Part of a small language model's weights.
Size: 11 layers, width 512, 4 heads of 128, MLP 2048 GELU, 39.9M parameters.
Architecture: LayerNorm before each block, learned positions, biases, tied embeddings.
Training: a variant of Muon for these matrices, 1742M tokens, 13291 steps.
MLP neurons of a small language model. Each row is named by its layer, matrix (up: input weights) and neuron, and shows model dimensions 176-239. Each number is 200 + 20 x the weight over its row's rms, rounded and kept within 0 to 999.
After each neuron's rows, "fires on" lists the tokens most often at its 100 highest values on Wikipedia text that the model never trained on.

L6.up919,164,215,180,176,214,219,193,204,222,197,173,193,153,189,212,202,201,202,156,177,168,183,213,216,220,208,219,218,187,196,214,190,198,206,164,210,183,214,207,176,203,216,179,211,166,225,192,215,227,191,206,206,195,227,207,228,201,249,197,181,216,211,160,236
fires on: "| ", "–", "– ", "or ", "of ", "- "

L4.up1140,202,197,185,197,211,200,190,174,181,189,220,212,204,185,192,207,174,234,213,224,213,204,208,213,224,176,233,171,191,171,214,217,200,222,219,200,166,179,216,218,214,238,199,180,169,194,183,158,206,182,225,158,187,169,207,180,211,236,218,191,208,188,199,193
fires on: "as ", "than ", "and ", "or ", "is", "to "

L6.up1433,222,224,185,205,171,197,172,238,211,184,189,190,209,169,183,171,208,209,188,214,171,167,230,172,174,175,248,185,195,208,187,211,211,205,195,196,161,179,191,190,168,193,181,180,238,231,202,187,210,167,198,180,241,197,230,188,209,211,174,193,221,210,197,186
fires on: "| ", "for ", "at ", "earned ", "won "

L4.up1134,199,185,168,200,179,196,187,208,161,231,195,210,197,229,207,191,167,222,207,194,189,175,201,163,177,172,192,212,200,210,217,206,174,183,215,178,215,240,228,193,193,215,224,210,198,174,187,150,226,183,222,169,196,185,212,215,154,218,177,184,224,204,214,204
fires on: ", ", "were ", "was ", "are ", "(", "\", "

L4.up1697,206,198,212,203,175,235,208,199,219,181,187,218,184,212,234,167,168,208,207,210,199,219,211,211,226,211,183,192,218,239,222,245,186,166,182,188,225,174,218,199,218,211,197,197,199,163,216,236,204,227,219,186,163,202,197,177,185,212,219,198,205,193,175,168
fires on: "| ", "; ", "Votes ", "|", " "

L4.up736,172,225,215,199,203,238,212,230,173,188,172,204,194,225,195,178,209,214,189,181,191,213,200,179,161,201,191,193,180,209,185,205,192,163,182,220,169,188,179,213,211,170,182,219,184,206,224,185,230,202,232,182,196,204,190,215,209,148,189,226,183,243,231,215
fires on: "of ", "in ", ", ", "to ", "; ", "de "

L4.up375,231,199,221,175,220,230,182,214,228,205,215,191,173,215,193,202,211,202,179,200,177,210,183,189,200,211,180,219,192,230,224,187,222,206,163,200,193,168,262,186,215,206,192,203,223,190,199,198,195,219,213,161,211,223,158,200,157,221,183,202,240,194,201,230
fires on: "is ", ", ", "(", ": ", "-", "genus "

L6.up1523,217,175,204,229,203,232,170,212,215,176,194,153,216,186,225,221,185,170,196,232,204,218,211,190,214,170,213,196,229,206,185,232,176,183,198,260,162,161,207,211,207,201,230,169,202,190,184,205,220,226,230,222,200,193,171,187,172,201,170,196,176,192,229,220
fires on: "), ", "is ", "-", "his ", ", "

L6.up1339,190,225,206,195,212,199,230,202,190,197,208,196,178,221,197,213,204,203,181,203,181,241,210,213,189,196,213,162,211,178,188,214,178,183,201,199,158,189,196,160,223,214,190,216,192,230,219,206,195,193,195,197,186,175,177,225,178,192,184,213,158,159,225,187
fires on: ", ", "and ", "Gl", "(", "Serb"

L4.up1677,206,192,161,204,185,230,200,182,232,172,234,197,170,243,186,265,201,182,185,180,194,191,215,219,192,214,188,225,217,196,217,171,196,174,172,164,231,202,225,193,212,188,208,212,171,191,185,217,182,229,235,186,202,193,226,194,172,201,211,168,199,220,208,205
fires on: "|", "| ", "\n", " ", "% ", "0 "

L6.up983,207,173,206,181,199,230,203,196,204,199,190,215,198,219,209,180,168,197,196,236,209,242,192,189,163,218,217,195,203,214,206,226,172,190,172,201,205,188,236,199,166,207,218,189,195,168,198,197,217,167,203,226,214,217,206,171,191,212,198,183,203,244,211,192
fires on: "|", " ", "er", "|---|---|---|---|---|", "|---|---|---|---|---|---|", "actor"

L6.up1330,173,210,235,229,190,209,192,226,207,150,206,186,194,216,230,200,191,217,235,177,212,229,180,208,205,220,177,205,201,192,231,152,196,178,203,202,202,191,209,220,232,174,214,211,231,192,182,199,206,188,205,176,179,178,199,189,227,146,200,219,175,201,168,203
fires on: "O", "Al", "1", "0", "M", "U"

L4.up307,192,188,209,205,189,185,203,211,222,190,177,213,198,248,222,226,178,179,186,204,184,221,193,243,207,189,197,214,209,199,198,167,188,192,206,188,216,201,227,214,171,210,190,215,203,189,204,231,201,205,186,195,165,172,143,179,216,232,202,165,217,178,201,196
fires on: "| ", "= ", "1 "

L6.up1425,200,213,233,242,200,226,219,202,189,166,206,166,168,179,205,215,217,178,212,196,194,225,190,203,190,215,219,197,190,199,225,222,190,136,204,197,177,197,200,144,195,191,226,220,202,161,211,181,209,208,223,216,218,190,211,208,211,206,177,216,207,180,221,204
fires on: ", ", "the ", ",", "'", "), "

L4.up346,198,174,182,255,192,199,229,183,186,208,223,180,191,188,236,208,213,190,167,220,152,207,190,210,199,185,215,177,224,193,175,188,201,205,193,167,233,187,247,166,220,199,238,184,210,180,176,199,176,218,234,192,185,187,191,166,171,211,193,172,190,202,243,165
fires on: "| ", "per", "lin"

L6.up1482,198,174,225,222,208,219,207,215,226,178,239,194,179,196,195,194,220,184,232,211,208,167,210,211,194,206,186,198,193,207,209,198,208,186,217,188,195,183,178,189,248,161,218,167,211,174,195,186,203,178,193,181,211,194,241,226,225,208,191,197,168,218,160,221
fires on: "U", "United ", "0", "age ", "- "

L6.up827,184,240,196,181,189,210,192,233,195,188,188,211,199,198,166,204,195,165,247,195,194,209,202,224,175,230,196,220,179,174,169,190,234,177,184,211,202,211,210,208,198,188,213,211,217,205,179,207,208,192,221,199,177,169,224,192,160,166,198,232,209,191,232,237
fires on: ", ", "of ", "'", ". ", "("

L4.up1488,204,224,200,205,233,197,186,198,143,214,212,178,185,247,211,191,233,211,260,218,195,171,214,214,200,200,190,177,185,226,198,182,203,221,212,217,189,170,208,225,158,201,238,150,216,191,204,195,224,218,177,239,180,180,216,216,225,190,217,231,183,204,195,164
fires on: "Ar", "un", "ar", "w", "as", "we"

L4.up1567,186,208,183,179,166,212,174,183,203,215,218,199,221,168,228,185,241,163,170,223,224,245,212,238,186,171,187,200,214,182,218,173,169,227,206,217,161,199,213,208,182,223,182,201,193,170,201,225,185,188,226,174,241,230,233,241,199,190,171,205,226,218,178,177
fires on: ". ", "de "

L4.up91,193,184,218,208,179,199,167,194,207,201,200,197,217,220,180,188,207,178,177,200,209,209,193,210,196,220,211,187,221,198,203,189,157,221,211,202,220,186,202,222,174,201,195,201,201,164,215,198,177,177,226,194,202,183,184,182,162,194,212,174,203,225,214,170
fires on: "| ", "; ", "\n"

L4.up2037,193,209,160,209,213,191,228,158,211,190,194,238,207,174,229,174,173,214,177,174,183,230,239,214,206,181,206,183,206,195,222,217,220,198,210,161,174,202,225,189,182,218,214,186,198,191,220,179,215,181,217,254,226,213,222,178,214,216,205,181,207,221,183,166
fires on: ",", "M", "at ", "of "

L6.up1015,213,234,183,241,230,238,169,180,198,177,192,189,223,198,190,195,220,167,180,203,222,195,216,174,184,206,178,194,182,196,191,213,215,229,199,216,219,201,215,168,240,210,221,212,203,175,193,193,189,190,211,216,160,149,218,223,213,184,188,190,203,183,214,210
fires on: "the ", "th ", "s ", "-", "char"

L6.up846,211,207,190,218,189,192,220,223,182,207,197,163,250,174,221,173,168,182,243,209,202,212,197,165,182,186,220,195,179,203,213,204,146,167,211,201,206,236,208,207,196,194,182,188,209,180,193,193,220,175,170,203,174,153,205,222,226,195,203,189,199,175,222,196
fires on: "(", ", ", "6"

L4.up518,209,212,228,206,197,173,203,181,194,211,208,235,176,173,218,202,223,174,202,181,215,177,231,179,207,199,196,202,190,219,209,207,237,193,220,136,221,182,228,159,214,222,203,188,228,184,182,222,217,172,159,210,203,188,212,160,181,157,208,190,184,201,237,215
fires on: "mar", "long", "(", "in", "screen", "mis"

L4.up1646,166,194,204,195,186,203,200,180,188,208,220,147,212,195,207,203,213,242,200,202,207,178,184,205,171,197,196,181,189,189,176,206,205,194,205,233,214,211,221,189,185,190,208,161,188,175,174,218,208,198,196,233,224,193,169,217,215,239,199,209,223,227,207,166
fires on: "was ", "out", "3", "up", "is "

L4.up892,225,176,164,180,237,192,226,188,183,197,219,255,193,162,206,184,196,231,198,197,227,198,179,181,178,209,190,189,197,213,185,197,188,203,212,206,205,202,213,187,211,168,185,213,203,163,192,189,188,174,194,205,206,168,203,226,160,229,200,193,203,210,177,197
fires on: "R", "ale", "l", "ers", "up", "aves"

L6.up1342,216,216,163,159,191,202,197,194,210,199,181,201,199,230,210,199,210,235,193,202,168,187,207,212,219,168,191,175,208,189,202,187,193,209,174,198,185,194,217,203,183,190,160,191,180,184,232,204,219,192,231,188,204,192,223,194,208,237,209,184,220,215,208,163
fires on: "| ", "by ", "at ", ": ", "of ", "from "

L6.up72,211,217,221,183,177,203,168,217,201,202,215,168,203,165,195,172,210,179,198,167,207,197,214,202,207,213,171,185,182,193,194,185,234,192,181,193,220,225,195,174,205,226,188,169,192,189,206,217,223,172,228,152,191,175,207,220,211,156,220,181,176,185,178,232
fires on: "a ", "the ", "in ", "s ", "ed ", "to "

L4.up398,222,199,198,204,219,210,178,204,184,216,213,182,231,240,206,202,206,192,194,222,190,180,191,173,195,209,201,203,206,217,219,199,167,145,210,203,198,181,208,211,201,188,197,184,177,203,196,145,207,238,201,206,165,198,192,178,205,216,188,191,186,230,197,170
fires on: "was ", ", ", "is ", "were ", "been "

L4.up1312,219,218,188,197,191,204,189,188,199,186,212,184,182,254,195,187,232,178,186,228,207,254,203,210,230,205,212,193,206,198,224,245,174,223,215,201,182,213,195,153,183,189,232,198,190,162,195,224,193,188,191,185,188,237,188,215,207,196,194,210,215,191,231,200
fires on: ". ", "State ", "and", "| "

L4.up1678,198,193,193,196,236,181,168,201,184,194,180,195,182,233,155,206,213,209,209,214,212,196,184,210,165,201,192,216,178,195,221,182,203,194,196,191,192,196,206,175,207,187,202,183,198,209,161,178,218,153,215,212,208,202,193,212,174,178,189,200,203,201,183,233
fires on: ", ", "up ", "of ", "which ", "that ", "with "

L6.up493,182,205,216,187,177,206,207,200,218,182,197,186,220,201,200,200,181,182,210,224,200,245,218,222,200,159,219,224,213,204,210,186,189,219,218,171,201,192,198,221,197,216,191,196,194,231,197,260,190,212,178,190,222,231,176,199,213,201,213,170,207,190,238,196
fires on: "(", ", ", ". ", "-", "the "

L4.up227,194,207,225,189,218,182,201,218,202,177,211,204,233,204,188,193,234,211,150,203,200,224,158,199,186,209,206,207,195,167,192,196,202,216,198,243,182,168,204,173,245,174,176,255,173,208,172,192,208,205,170,170,203,226,150,185,147,191,234,190,203,188,224,175
fires on: "in ", "(", ", ", "until ", "since "

L4.up1076,175,203,217,216,201,220,210,226,201,225,225,198,214,153,192,212,188,164,191,196,212,232,186,201,193,179,229,220,185,203,225,217,191,231,191,222,200,160,191,210,211,167,211,204,186,213,221,208,224,213,192,185,183,196,159,177,223,202,208,192,164,196,204,170
fires on: "(", "in ", ". ", "ti", "at ", "of "

L4.up1707,192,170,163,185,187,195,165,206,163,209,203,189,222,217,205,218,215,249,217,191,155,197,195,179,189,237,207,216,187,204,203,194,199,189,211,216,209,195,226,249,172,200,218,179,178,225,165,164,163,185,196,183,174,180,204,228,217,176,194,216,167,201,194,207
fires on: "w", "f", "for", "o", "as", "y"

L4.up1469,182,167,180,205,196,172,206,183,242,223,189,190,190,168,182,193,237,163,225,204,205,167,238,206,189,209,181,212,185,188,183,220,230,204,183,210,191,223,190,207,212,175,192,207,183,198,193,220,179,205,195,172,195,190,178,217,218,222,203,210,219,153,189,193
fires on: "to ", "M", "U", "ash", "st", "N"

L6.up1180,218,191,223,207,203,201,232,197,213,202,196,222,215,246,174,186,213,217,212,211,163,213,214,196,190,177,206,193,208,223,216,217,197,213,180,197,185,161,173,220,206,209,162,202,190,214,223,190,251,207,196,203,238,200,187,195,228,188,175,202,201,196,205,156
fires on: "| ", "in ", "of ", "; ", ", "

L6.up1983,198,187,204,182,225,174,222,153,174,213,223,183,205,193,200,195,188,233,208,178,218,181,187,190,195,183,198,177,194,192,204,166,204,184,206,166,181,170,210,177,192,201,210,182,179,222,179,224,186,191,181,203,186,173,196,191,215,176,227,234,196,137,212,210
fires on: "M", "as ", "it ", "Ros", "Bur", "it"